Part of a small language model's weights.
Size: width 224, 7.29M parameters.
Architecture: RMSNorm before each block, no biases in attention or MLP, untied embeddings.
Training: a variant of Muon for these matrices, 283M tokens, 8628 steps.
MLP neurons of a small language model. Each row is named by its layer, matrix (gate and up: input weights) and neuron, and shows model dimensions 96-191. Each number is 128 + 32 x the weight over its row's rms, rounded and kept within 0 to 255. Numbers have three digits each. A neuron's up and down rows have the sign that makes its largest values positive.
A block is one neuron, or neurons of one layer that tend to fire together. Before each block is what it responds to, as a language model described it from the Wikipedia text at the highest values.

Description: Person-role noun endings. Final word pieces of rank, job and role nouns such as lieuten-ant, Command-er, pres-ident, plus colons after "Born" in infobox-style biography lists.
L5.gate343:149137156148155125134069150128133092127133140176174147065094105165128124116135095169092166110111148138156082085163152099150119101145118127093184154175101135139175079084137117117128097115079099134126141063092082098155143118142117146149142136130108114132174062095170174116139148086107063110
L5.up343:135169153138157181096133178126167126111153113188190068153106114156140104101152197161127103103166087123157058117112115092086130131109093092159124152130066098161124162045146127181073084130150066111102100118145078108129092127124089157128142059200146154159122149165156134173169144130072138123

Description: Not/note/notable word starts. Mainly " not" as a word or the start of notable, notably and note, plus fragments of common words (w-ell, n-ever, se-ver-al) and blank lines ending lists before headings.
L5.gate237:070124223130106173177187074115093124142135127147177146105179126141082132104123083140126094156102100088129198129089049126114106098132172100157116144139171171142113112115122120169156114143119177133054136126136104129100140147128077128158088126177109126108119106143161163058128112081151082164
L5.up237:155174169177189185155111096120099141117081147169128104136131157170124130135164083163104129162110162136151176141127076126103104126138179078187142120173116156172121110082123091117169142087117096119098135117111085136114053159171107175115140143183108103098121168077099135102149087129130109117

Description: Modal and auxiliary word endings. Second pieces that complete split modals and auxiliaries (sh-ould, w-ill, d-id, m-ust), and also function words like via, since, before, instead, had.
L4.gate46:123158148087141170141113179075116158125181113165133183147130175125135132105089076102080100152125150137083201147113068126182156135053099091110018162120099126113149139148108124113118063140105064121132121103128163106102152148114116138111137114142129109074106130149148168172120121133134161115
L4.up46:117142099175172161144145122104096093139194160146172122119132099144099133195055140065154081179091116130101123157095099190090115144111121146081136123179130139182165128079139202117134102093103111077158149101123117113133119096160116077163146165105169129149181081126113133121119131118124168130
L4.gate331:118085087136100085092106111114135099076116084128140128172148093099115120112054080121117094120138072157185155171098148160164120135114136097117093129090073147140198086176097124136112169121135038070139098119104104122138126149049093138106089105161116171134081090167196148143122139162195132083
L4.up331:159087177160088137186105075153127116139139130146154138155093137124054143135100080092122101189151164147139159150085157153170154131121108146141085164127141144211148093106139130099162173100086175122121156155150126106128156088164127061161158119142117162090127126153062084164179121103163092145
L4.gate438:142077152151200107087137082137146122119179177186134127140076112134135122151113101159131162155152118097096127164084109135096132141130107148055104134202088153148111105079144122130135171101126093084107077148096120127153172116069149102142092179153080073110138130066111069077185154132113120068
L4.up438:146142148096102060078110175101131088097088102130137141143109137050140151092131103138079145109174120198106090108091164155106101076119071142118157104133095075146131076131054101110134044117112110164170145130164132091142078133123101077127107149130105136137104107079113127132113144163171109106
L4.gate629:122119130221083140114119106093083204145067109129120085091154107075124138142053142141095117130203103155157096176074160179121129072152124098097169142067131154182110132130109155104134160166061123137073147098185132105126127096082147138164161135121107136127077147139190114169109147163107167103
L4.up629:178159107175092128109119125117159134140072093109113129145135134132156138118098151103094104185109113219175187145119136148137172144130128114096170061127166194158105152168087107095119079081147130159085125194160183117092126159144125096147200157094171151080123091137151127172171177135113116146

Description: Person-noun suffix endings. Final word pieces that complete nouns for people or occupations, like footballer, physicist, painter, director, teacher, often in biographical descriptor lines.
L4.gate25:115090131110184180148107119111157137156146128168126152124102085110133114106072142139114153082134075144148108062151135221106091098122154137151137182143110113052172123122098097128111077063104073155101070145145162147196171145134161133118175142117131121064088140092117165148137140105176124131
L4.up25:136052168135092166127132156170123109158167153127163187124101135130174112159153194137088125168110120087130134103152151149187193103182113112149121177089129122104129122171105120127124140142145146198149109153147145157117120020159074089079105062169126127161140055069106144101078136150096132101
L4.gate33:117148155184073143140112144144078139058137160141098162136124151113171099115122083161100136099135122081184108091161174099129173178159179153177168104193094124129091123158119136114070144148102134161127094171114063064204100089097136122105128086147142125118139204090062133158172156195137145150
L4.up33:182085141133167132116143105154117125157138121133122174081124112112119099112127108134135119108109180150161085133092127143028159066128098143127153135066068134139070037174135148073128144137127138051162093104189128100133125149154146146156118110134128125216045135103113093129172186175081105154
L4.gate160:115087092143113142142146119103108155162082104168112117106080155067130097084194137186130135175157157146110148143186111135066198122101152103143131164164123169080161116139164108152161076078183138157129134123099116157144153154149122104106115166204188155125116084106122124121155125176133126136
L4.up160:127158127116116199129165129099106144130160093144125125204109161106117106118088144144109081166185160138135125087120118123089124143160205092117163151070068099152165119088148087056080107118055145124079120129081083143091083129139142116156212133152174097130108147138142134143159119104196137137
L4.gate534:124153107131159152115169086132102117166130166162136155136123120083143173114139141106078116124095104126164182147097101115142148099088187136092175151066089119128131103192130066138129094130098144192148100194131168114119152148172155121218133134142129132170131150115110153116107136139113145156
L4.up534:175138215164161172108129159148154156095144113100146116152143085115104171072168084154127141133167119183172110160150061168140131147119198113122127104095130156149149098135146115125110140142074095138187192128127090199151069144124069073097165153178138095100149153155049064111088135103078170133

Description: Auxiliary verb before main verb. Auxiliaries and infinitive "to" right before a bare verb, especially the "id" of "did" in "did not", also could/can be, to fart.
L3.gate27:166157096119132108082118172128073107160139132134145110158150127184163133133140143165111131084136121058093119140106126061137118116079143066141112152093180163123110089118180134151111077138190082082147112083136121118104120197076159180123158136058093151086129168147071200097151159148172139114
L3.up27:150113150077141131142113138156152090156138083087045092163136139122110176158120090150105163145195112182100168103159133161196132173142175140142150128108104131155147125132127111147116112156145116114145173108138120161163142154106111123138156142117152140128097132108155088064112088103139200087
L3.gate65:130113137128095187149194152046138102092155156142144072144141141152086159120133175156126206176082132102163153167167094184137058151172193160173115091135112179161147124127201158135074152084140121082099140141175134134110149114121102105126096123101152063111093105193141172096125094134136139097
L3.up65:108113125159126171119162084086169030067105106174130053136149151108170116126138169154146186171139112118078152211129122124132164155114146100161135140098097097157119076116134114125174094065166087107060141096185106114090108112059163119095100151121116128118076122136095150171157110143087137107
L3.gate106:130124127165149102069108123185029152142150081200154100186165124192088178143164105133106135103171131129109151135140096167114096116128052163140152106110140187118148156105148124148075188036189103105116179155112132060105134136177178134150154165130177093160151114086182120132186149094142099131
L3.up106:069095122057074125121118168137181141129147135087121120185098146151093200120095158146118123133158160105112131188163155058164116143053046151088148107181099077084104161122113137153125183133104167175182127134092208058100139143108118160097071108163134087139109129119105115112079139135197099128
L3.gate112:099111155162107088095212093183097174160156100192136125111143128116139170115214118130090151101144109129128147195147183175143144140120096173121128152115124199122056104125105162128166172154082122094177095172134115137098120140137078124111123120126130121087141121172124128101087118072129085152
L3.up112:145142193173132195094113177075145128096147128125163167122118120116147138113163153158141087168172129091102101139221096127154117131143165092170116125124095163151131082092123162116111091145138173156143127135124092152187122154117101103058175125166085188152148146143102116125158151115154155113
L3.gate216:173107183140153158149198120135099133170076140161070101141102115121108107088120140073134174179156157182120114195158112178181124166180132111104178154078182141161123157083059117103088096105041127081151128187154207101128122163088141130100106156073136146113126130139154124118073149160153150124
L3.up216:151065143133075130119130118073121099128103084164101106143129081110081135094155130148127167159181115133174121153162154138122129106146147126180121103146132151152141147146182149122141166151116099113131153156119182146068170097125126159126133113127054163144117084105121124142129145142121186119
L3.gate261:164161191114147123090154158141064146082132123140101108135126119143148159180136106083140131120122135108119203182111142156126151150064109120101117133112150138145113108111184151142150182135099098174119111170111114105088135102120118078100131133167166098087078158131064049142181100132127158132
L3.up261:117116118121138145107125104156102169064155100125115114141163151108110170160095065124110108208131129092133238140073146143131139151101116111086127161098109105115174101138150148159133169126110092076046092152144156122090141154075104134058100150160123138093085188130135089119180052113106143116
L3.gate267:125132109127119111136163089135142174050092115164102100120129100053103169171167059165093119085122153065159045091087097118152166125143132121075120138146093166202105060129086156093125118135144172169193138078120150130116128128152106092153090138160106114145185084068156072153140109146119116120
L3.up267:106153099142154152101143151084051112126161163145139106132093171120148145116130058119135161090103077102099128156162121146179126114121141076080110130146123157191130161121126080130153197126095114095184097104120129158115120182122112187167165141068137081121089090105149086143138131163089172146
L3.gate300:104155117141114127112107099156149165095058109199055084142172177156098155136111113107091133118149083069127146181177113111120076178138152168080130106159141166181178104137104112106150117101060108105191146145126142145115126096102142116071195194098192131146073145121146154155147127112098168088
L3.up300:139177153134134103141085139108125080151152068186096138112133107138114137118101150135125113170130129131110112158125122111094116131108174121104128123109104160120167125112105126114131193165086120141145076138193162112124106177126101146108133167121095150157130103128094076111111124103135097078
L3.gate528:163125082149111118145123066174100100148140060117150088162123124083117161100142109121122124115154181092114130160071137093106123118179088155141162181114133133122101160127164113092147098074062137099162127164109155114099065138066164138107106125133148119100156124077123122072093173143035123168
L3.up528:141093163125111135202124086162118129116094174106197079074135101147223161129175074137116125102129163155117168137109192131138129122178165102187138094151201142175157113141174098103155160159109121126173119140136107095043138066122090138114126129143099147141111120135051155151100118081162077141
L3.gate541:120120116127120160130129113146086203077076080158091137139146054165094169151068070186135094165090060161094183147106137119115176108133140125105093131154138120186134107131130131121047115118085084157172122075181189161125095116089120055070113146108139100141134097125156123129103110080141136099
L3.up541:121152157088135084109081182169111179202104132133158134107099110082110116151108080120072105134128082141151155129138057132118096100164138120130081088173124126090103138084057152144142169079108060178092110115132159156104107085159112081145090174141157160141194134136175161121140088109112177125
L3.gate572:153136121065207109147072130165174168114131113115089147086076133099108181108124087119217119149090139150141147139159183151096156167149136105188165121179138081137076144138141164094128138173118094138133108058095160108132119165113099100091152077085125096130110121156132121134164090146085083109
L3.up572:163164163128143093104143120148069131114159102152101132164108128089117157085172106141127149140158163126061133210153118076195148136124136157135139176103115092120085186120138091117133120081146106125148092153130118127180083114108176220134144109077090183133238156097114107127148188138110174190
L3.gate647:093115149146126149145111142138174052084046127135122147164094135159132171114156127155109137174150100138121122155121169149133171090118188118073076154115092149125119109146136149185192056100089115162125136154094107083158131114152101126117119146126100125158164117142124112072104111158126176058
L3.up647:156150107141095136193113096125096101094124117164149146209167095144085127072119127094064196179100067160141118160155180156180120106185166156069084126100188109142181095182077127167123154128145109163071148168146161102097086178043175142121130188090101142070089105164120157129152106139104163130
L3.gate653:168137122134131096089182106110117185090155120125105123090154159091152137121150130141134101133148188098145141146106126147184143125035143057125104161131133088134154116123140113167153144065129097071080101128155143139113107125079193143146117115133153179081138134155164083077124046103091167103
L3.up653:150112182076164167165112129104128191103094104138124120105180124168134130099186153140101105172161104073233161157115110108179141140124096118124107138161111105093077070139199137184137136141098115054135153187122080129113117120106099107126162190189124154057134095068155094135153091121088156061
L3.gate714:124150101162116135109148103114175166116184142023137089153089065172084151146169087122100111139084155124083154081170199080134124125162093152159091119120128178148102110087165176123158151118077182190092221088119094093166106091175106114128169138143155154113125111137169156135160181152129070158
L3.up714:109173138120134159133081154164123096150112183108132115154179172109091065133093115127088082138168144148135133135141134120071116127120126164172185129165117099093111094102139103144145119140112141151126148141147169132116148117155162052179119165150118124146098106068058124103199134109130168094
L3.gate739:136119152107108146066168093096179155144139111098129157159100127122128138117133161122136162161122132094114136107186161101108114094175096101125134189095087151104128136198134154159186130137122131154153058119153163167145131195138051101113128175107126162123136111102066118126174152110140102140
L3.up739:129106094102079129111140135154136109138117105139080118121129133111152161096128124187097216095179137152128134100194104164063138164135134164125072131076138146135165104163149101088137209169121110105070132120143130164110127117120073107136144094088131081149185095118098119152146169087192142108
L3.gate746:143130172152098103133175095162144105143093157117180138095072102073095185125156122152080156152085153147163138126143160118060141143074092089104152137131109153106122106093117087128100102124089122117128134105114161089163170144102130146098104173136143115149108058124139098118141166202155178070
L3.up746:056103134123061144106089177116120118111160195149098135175076116105136084165107112134108183170069134171086147120108115091094104116138104122159140125175089142151096114149123052186127070168152093130107169166153097124103126174125161115056134204122109124137149129129170133126097116176162112117

Description: Word-final suffix pieces. Final suffix piece finishing a multi-token word, mostly political or ideological terms like Commun-ist, Democrat-ic, Conserv-ative, also admin-ist(ration), Milit-ary.
L4.gate242:175135128086088145140077113154115151127144087079064129114167188100095097122142160091135086127182141129083092171204046154150112148126156142119190181101089096090119104175129104115049090153146070167124114162088141148122117145125154100142086158119196161120135088105100081088165197143038127074
L4.up242:094106136099126121105120126106098129152085107193112146120110162183150110149128137090100191150129122113159144113134110140153121151117103126125078190090183127220119095072142129089123065130100122151115065134138082123095106129132122120111166185106114151113082155159165095119183129120208144122
L4.gate496:171156119106060130121124098131051147136133086119113109138115143189134084140171157115071164151187028095131169141198099111091176129097115104120107123189071138107146126111127174119104149186088189148139084132127114118125145161113128141117121161170080157105119154145095117116154134139116136104
L4.up496:116149165104157052160120172106188083140124104089083128120131177147102149116111119114109160174146102150093106125122113136131149109089149093110116137151127095104124097198173109142131111158136095086113134155155148099134082136161114100096152166194121123089135165142109079153100114154132170061
L4.gate562:144087134136155134110155199154138083103143079152165146142152088124121106137153165065034133143142143151139128131149089107098136168127103057090127140125070145130140166178158135125160108147132124175161167110208128149148120074089127148129156112144115114146121111075097082108151125126109132150
L4.up562:065105117094156154159132167105089136144144135123128086116117116107137093133048148125145144147163142163159120160130180165080153068133108108162125077068142163104091119110148153073151169076162131144110136084128126114130168163132074163140119109083149119162105136068140103165175115142087140159
L4.gate762:177113118093092137159149096163114114112097134135131134087116076127125156077100123141165181176153137097130143117148086143135132198058157122133094134092094162121098164127178102103068087132101147224101133030169056103135085133100130066153127141110153111148123165097119075163141128100138187162
L4.up762:126132157113167148126079131134120098114158072125133106131126076086136141119193125164144155136151096096147146102082143130077137150126149100190169123152122086147127169102174168133104153088059122155084121113136157152102129096082161146114173086227113075127117106098066136173149194098130124133

Description: Clause-linking connectives. Conjunctions and commas that begin a new clause, such as although, as, but, since, and at the same time, often after a date or comma in historical and narrative text.
L5.gate96:162096176124126121122164148079129134160093125128141126120171134113074099125116130059108164115066141070133135131060124100150079129085121168181119103148115166182140196113172105096151137054088119088119122112159124182120121131138141107156135095167138160114140097109178113157122196124084101170
L5.up96:083107125111185089085109065162167115144143170092112125142071110101160129114084115154096136119069124117158149137079078123137140130121128194139096070102134131105168167120104144140167099163119077174147136077077133094127102192107164133149182114131137118065135136172136130133157130116168127134

Description: Mid-word continuation pieces. Word pieces that continue or complete a split word, such as engine-er, crit-ic-ism, Wh-ile, lingu-ist, plus capital I starting quoted song titles.
L3.gate29:147105131196159101152111141123069099129069139129146140095140087079074122152143138103124084130062136123094209131138108165093133110165168117123057142141153143108118102149143160147119051173142125127115063114105090040106129125099179082133123145185091143095091116052153107134132189077096119098
L3.up29:126124126126104105109139124088147137148142146175105094170103168089099109092206107128165086050076130119075173090108147142110116096105092135122103164131142188146124143129113160120174159116123120163162077122120172096168133160180114038128149059153138165112110125077151097150126110187142134125
L3.gate41:121126089152054148156136144159062139099102157113112161108129150080156111202146074130134117150115120097142101138119159159076166175163179108102116149183147212157080133136125162152186078183123131131111147120077129134105117091109160111131131147129110144155125082169140083141122157109082202093
L3.up41:190149121116107112174102169091156188072078154132159131154134059135104131166153110188101166104177086098178115173053143150120125140084147117131106120098090112081102130110140109100104159091146078135071155098098170163109101089144172050109156174142167179152166085123110091125130132071117116075
L3.gate94:149178124190079114068149109138056176091160144132151152143131137130179179157137120091164138120152135100102096185106147089112143107151170171125093159110113129168097185151151123137093177120121131162076139124108112109133058146116135061138067170110102098155135129104076135112176154155126137097
L3.up94:129149099157123126096166044105068158105152178090073077126152138119154148170103093137103136134137131152125108173106130125132096094094155100113218121101139108100130150052093186074142185125093102183111098128177133177126086115159169151092066166101128173112140154150091131147111159099109080113
L3.gate103:175140194119159133123127092157123160119113162153144096133135108136171176147132151111113078109172106123132131147147128125101165115155115147110111151145057160173151132116179155104089082132113122145148086138151165184134108158125141109099095169150167108134101066140100115146177056127126124154
L3.up103:145139119123097134105128157183121146111156188151106129203133157124128072121145123150107130096158077153164146151118084165142137128093124125112081144157092215093190105144102140154134080156140121171115083191095135155105140120140088110160101148151175103116111153093164147168106178145146131127
L3.gate181:165108188124143068040111097184138157200156157115163119141114113096141099144091164101135141114128063125150113102131148147078111071208098116099132075075150115157142062175107094195178070095096116154133112112107113102072149160133185111175145178094165098112100184160108132145125114137147149137
L3.up181:101121180154165141079095086064107102150133121123118098131184158102136172159073114129123133072134078102056133148158123159095095170120156142104119147083143078120107141154122106113130155131127147147160146160115116135066158158099161132086118167144141107158101137158134144131117139105122144142
L3.gate204:158166151137164116152131124143129123102069143181138056141160152138160106147156140147125113145176147104119125117146149084103144130093154168150119109068053138100133141099132173107143101130143097154142138105165123122135141172072149123107158164072181114144141123124138126178185091157172102135
L3.up204:117126150140121101111158117152082179151112123168143102091101115109140139172150172145111146087075190195105067098106167051123153144117121106114117171112172186101114174129131171113170077076133116126124041174114176132200125115087069146164158132092188165097115070132161128174165142137165186127
L3.gate217:125128095084115150121106171155173086151104156181146138179148171061171108095110120138097102151160087096066122084128142173108096138124122138085183155169155125163166125082122116151120143086093114124091145151087182158162111166141209175148110172144126112124134132067150096106155148120183115101
L3.up217:139158122111098122093131156115118175105068083148118093128126137098117130082122095087071147176130039127130123123136148159093179173077169128154117190163176092142178171097145081161175171138106128150148129122123180166145052136149134148176059126138180201138110067151082154138136145124099121140
L3.gate230:080207109184157130167080190107132168179130172115043130151134190140125134140134150179123144152112147103073121086138149128120111126120154163164098130156159138112170135118161099153165153081180100150184126106093161162174153093103115127079146123156127114146129177094139134105173147105134131116
L3.up230:054151115131146136143110129136075112133076181127115124154153129158101148118101032150127158125109048154152145135079096131168150164113110166058095147131094086143112083097113154102129157169171130110161101138136126079191145095166158109115138184164103162088089121130130074141171192121111157129
L3.gate294:192113196165142113134141125138120084158167107055123164164139124127136172115150098174136132117134146110093173122096131119110147149075143094113110117072161092148123154153112158114101125100122068139139155162097080207105163116181105165129142133088121131150144165142243146130105159110096108137
L3.up294:202157158126116167126159132098131148060156126112157126153096117164123141124128052104105099121167140096183139077071117109169100150131136125161136141023138107166127126056166153105127196156137117123137078123141123128092101124073109052159173143115124163129123079061118096157101198086083126054
L3.gate481:134108135153110110086150117163104119118150109127158122165145126095141094137166159089066139113110129119150174070097106129122190133165189172126128100120098187139141143129102145144131179066157183156102153187112105114125086202122147094129158118146112092131111084128115161162074203120217143104
L3.up481:105136169140123133100128096149110139115125086114082153110119124087176101216132113144127114154126149157136142119090174142132124087129159121183140144110109121195128096130145140095157106119111107114169115081153108150073140127182121097123060110134081096079140122134170164134096200023156123125
L3.gate511:061080168106116112121111118157102125153088126154144130125101181172140148141063131088143098083141095204095108141178171112144120086141167099100099167117062145248168108139109159146106163181141161139130162136116155164111031102126138133139145110123114111118059183156173143111135150081113160127
L3.up511:132085147098118107133091086124131158140123078198111220110098128137140132133115113098145139151145121151090135088073110061147106085205174124139122088117082113151149158138141097110108080126092110131141145151093132146127084099144156155098116136137137152082120176153128140187108126171046163168
L3.gate521:128139136081164119098065100138185107124036136135139169152125129174147102105089093187125138109181146158145123110089129136149143142114119105148126194168125151114124085107116105137060130095180162182136065143103164086103135176174118165143124124096152146089119185115078155122144176120126105131
L3.up521:117173140122166108108103092130156109130032095199156141141129169106146146055088092166097155070128126108172132141149127127159099134120154100165091147145137174114131078177111144125124115128170160152115066096180130077087108151190125146122132088107144143120104102143099121143127141136125062108
L3.gate628:166173140127092116086141234140050121132103126179090079169144128097095126040116151174117155105076109164118111138092116156094154179128127116100139145158089125154135154094157152118099102124157131067135110156066119078145077152122138138150132158096150122182102072177170111176114150110116111110
L3.up628:100188185155147092087120146088089056106112170090088156177156129053151144157117134112098138183058077126132217103103098124108176143129147123140055182129147116185139177074145118126148158140210164114066090123096108161097148161153125098128069122108103186114153099154099103114143141114143094093
L3.gate631:143211194201122159091148069163110126147125145114143142139145110130090144089163141159099162126097093130153110115179126147154130143086165097156142138137176128117138140107176138115175098087103089158163095104067136125106137142091109082100110185166125208077147120093083063134124126122165133170
L3.up631:147079130150098129118090080157076120117126073107123143141142129153132112105157134127136110122147126122139107178136088120162149143154153094140170132126139187158130191181131097184159087101107135114147122158185059109108163159116108119124130143119177116145175103089158100094167119160166118044
L3.gate654:119145135191170172116129157070118145100114158123153117160126069116037124142152180128174133139126127065147140153161127124062177153136112159109121028182129139115121143143131179105161060025122140124138077175185145162173109079211096162151119174110129104134096131144056100112199086150147094100
L3.up654:119136051098153138136107074127116119100061142127109148131068121075102116122144158089135118147121152105190114176202162139136126119167143092139094118109191113168152149115159104149132077136135140092175097068145142136144098171137184188076123156119153153135113102117101107137171135140117124125
L3.gate718:146131100178107143125132094116169142110108112125119096135107119158144174106182130156175130098148123138183165075134149136092090093112144132128137173130118143120130145128093092073117132108120157122120129116171145137179036079130149108199086158150104127119092069143133120112159186198135119178
L3.up718:088144154134112095197140115097129141079141118178158126189160148125102120097233130131065161148134131175146140105152134125136119158181080123186136093136102146124114113160203151133153127090099175107161083088107080149195144160132109090116175185174084159081068088158124167120161138183075114133

Description: Mid-word completion pieces. Word-internal pieces that complete a split word, strongest in party and office names (Democ-rat-ic, Republ-ican, Senat-or), also final year digits (201-9, 200-4).
L3.gate185:131120139109113131134083077122143101118141120165190126101146135095143123092127145130110077122180162191152122079153144197145120186146084132118097154133141172144166109143149119137166134081121128121112133150092104165198195139160170117155120140101150144072162062130180110131149156111095160073
L3.up185:172088139089116123151091143110083131104122112069112132175133071190098170054134094139132143034113109106138116107119129125151149112134131108147147101140094130092126122145136178146090140118118131092076091049144138120114155109151162126121175121184142149126141112098097131190150152174135114127
L3.gate194:102163135133149172167120102065130142147140144146081128073129089063122136097119157146069141128136096133120192110139077080163111181164108126123125126173086114089086135168131114128143132145124182160117158146096050108130204204171155068145122162116166133162161107112151126106150167135132148181
L3.up194:159190153194147142161087140097158085122138120138129089114163119112155163131141139150064188169197120139143124127125120130098073075079105083098135168145133120105179174147096140110108117153095161175101088108090114179149134172183152105167118147185146077126139137103121126113150115170120130099
L3.gate235:138123138136130127111124096137148095147063158066109123144088121110181164156124156125136135132136146151098125118119146159100180137151151108100204145108170131116150147194199142120137086089107173106087086156116089177098117187077132161134106178177129104129136082095177081077164154155107144194
L3.up235:137056159125155110169096144148117119146147141137152096186136147065104146131145086119107109100151124158131089144125122198057175130117176130108137118116121089187142141106171125090085158157161190116128120163140179147118037128095072134091167053188138136210123118149101052211121184073113081137
L3.gate306:086122157141190077126077116142156077093170139111120119109144182161118159139155108163096165145139115087127104190146146108096124106044148129142075153105116142138139144146145136131047078074172126175071131147103121123144143126172121102075123140116174094093135166114148157129167170117179065122
L3.up306:141110177086173161154014166173097096106143078139188115129152136094095151131151060108133137159078141141110163168137157141120148144108163124163101185083139151147073090120147169206099114166115131114138118138171168147145169172111086133126093182149150184106182149122140137203129120187143134072
L3.gate311:073125141149104140163176104102112151126145096136105145145097083088129150126218113130081152104132134131100138139105167116133180121167159185094153150127106160109131125102110125093060078134121124147117085110148108163156119147134077114112116093145134104097118107136118149157137170121125200181
L3.up311:140145139140115119125186080109163095077143121135174103149104167168119132097134120130115125178138175146099150064170073089110171076184108102133120095157121113190099111153170099157095126113111102180170132108106088151225098158089104125166093172172140113078132096137123116067171141112157154204
L3.gate321:124125119133147104121142132155118141132127147096148175159193141146086211108138141110127172154126183087141184176160162133155101088102115123131147143108121097144117136149129120102124130109090077150090106110127094171154141132075153129110103139135163129129152111144101179145106182117092111140
L3.up321:135119142156137165093108135138155144188156108104130164141125049190148128086123107146178160153170066104136142119126099111095109144107163181088132177174115161128153093100143145054139123169158082113083111153096172169169089097189110092093129111156161125091155129094115083125124141200105131118
L3.gate429:129150122087114138159142144133080132146106102156149146122082134144098092171201163111079076087145172137158116097065097135112126087100129148167152140114158177131118099141136093107091155126096137155135125096119053171123189164167118072117139160100117148146151132108138084150108122157093062097
L3.up429:106132127110100184148146136138123152156089141118139160163165152176166144134168151144133156102120111128182080163079080121095136140142107083157142221153148163169092094078083145086085184156038120173110091101089078166118110141089097123191154090113164154147142141119075114194093141159162089142
L3.gate443:106123140053129091098113158126114140144141109108133077159156101219173102120142164155172087135156082131190220133152185178096077115146050108085144147084135141084145144129165121088063085194138118183140107128131123139097115128124146151129145048127133131134141153108149076135077162050142123108
L3.up443:125166058093100164129134145118134140157154139160131142154157116097137086122152136094125161150200180138131073173131129117053084108144094124164096130113099103147172137153167170077114118102167182120138143124147081100142074149150114091116167073167154124080158060150131136154075110129133048106
L3.gate476:169157122159121168105161206098100152134123141120107142128120122107123208161120117207138139131120126134164172144116167149063138161129182067133146173166146117087114139145124129160122124105145136157145120146105088149140195193184097135085116121117088119136160107135116113088091115139133126135
L3.up476:129149165162099175141158138121147118173094134122134142146096104069154167184116119165182084143137115143117147169166122144075142184121211109148141139090096077130142074142124106137102111125151191173114119153086075152099141131189140108114157171103116137081125146168171103118111083115138102127
L3.gate478:161103135092194097143114126118127135101086129114068104157180197154096099119098100191048163100083126136108158139122114064154148107127137120113119128116112148173116141166170118140104133107118211110162122146173130078171100137143101127173223120147121158144188138153155141131147088121101159125
L3.up478:162076108099131157095222136152087179109126119131169165119107104156150098103119191127125140124119174149078218076157114102113160069103176125106132100091101109115099149150127158087175098138139111135096160112095154120146112119125139104158197120192073105090154093127151130144133126132139148160
L3.gate542:151098131144160158147118133072165129151149163105094029121119091153144096129146123145209091160088100170134075113153074154135123138143108185164109121152145150135058051101127126138093148131135124165085150100094152110139121133126081127130128079085124135075142178117131131150088140156155145177
L3.up542:190115180202091174133126124123064122142109133132052127121082176132088138122137157120160136206122132142120113188121141140170121118136073142210082164134141115140098127147136145123154120124094111163147082156121127130114092113087141131152115158157097110108141092107111072173161158120059127126
L3.gate636:153101173105142153113110140095093142137123101105183117150170143152104147096131176175144149139101166117112073085138107117121136145107101117077163185144106057171163155168145131116150113146117115127135161136141146104133124143161141144113213134201106156098143076152116094129175230157151101145
L3.up636:090132107136156093104053126157156166114171140122174137090159131129095196091153093159107161168107091163108099168124086116163139097155139084094154173121091128148122134156164182089067143165127189172134133140098088132140084174099178131140119167169149123115123158107155084098120161154134199136
L3.gate661:157100163131137116125168129148138138127136149137193137122132072083183066133117102147195134139143174133132140113115137107155174111043133153060169148170105145083121137154121133133118096098147128100126121134131150090083170069159134166118123119110139184201129109149095123153144170127154088148
L3.up661:068136052058162078140091159139005083120102082112167141156113132145083136130162158136116148145086124138142082088147165167131153167149098131117076176135140153146097069137130124138130137119149139073100161118113097101097152106112117130166132135154096155149167103145157136136167150124131111151
L3.gate706:114158104132126119194091144180162138128142122079165115106059118145131127050103137114177127161132093036117117111129132066139142108193081157118121111145135143118076039104148038064088176124093105122112149180066178121103163113161116118187136113165143154128171148183129131125135124106085064152
L3.up706:100119092198135125169156126166158168069108085083190125148069131117151171119145121119170135131136145100117097104148171135133125123198086183133141087155142147109090109137102107095140167085123136088096090179119180146133164156119149134150114094183127161194125057133156124127111122101108101146
L3.gate755:134152131150162149129072121054054170075109113090136098126091178058123141146153119175109062177176079165134160150180153115143155093148094120093107127164138104152087145136164159156140139119095161119126101185107074090107146146118124092120139127177067168149136122084151068103106094136072126150
L3.up755:090158147158103100130136075153081146145161145167158139172076142148184154101187115141153137142113096126116007121114101108107152101143191164100176109142123058178117109070097155107103118085114070118143116154144136079134126146100171094117125203152129141089113117165173225134104138154140128096
L3.gate763:094159114134187125162137152118141157086147187062104104130135176155060060083139153173102133091137070133171165057112117119152162131152101185116172126075097113199125087120082082115136071142109092151105156124157166109140167059150164135099131083096109130097172113069154096127124160126066121143
L3.up763:110094173184134097139159111111131136138167097155167075184110121126103185103098133160070144124082105113175095123103114194109138135033136116110095127110091142118159112130130201135117146159068055114194166124152132152126102124135091131113134118166141181162160180132122138126087113110118130128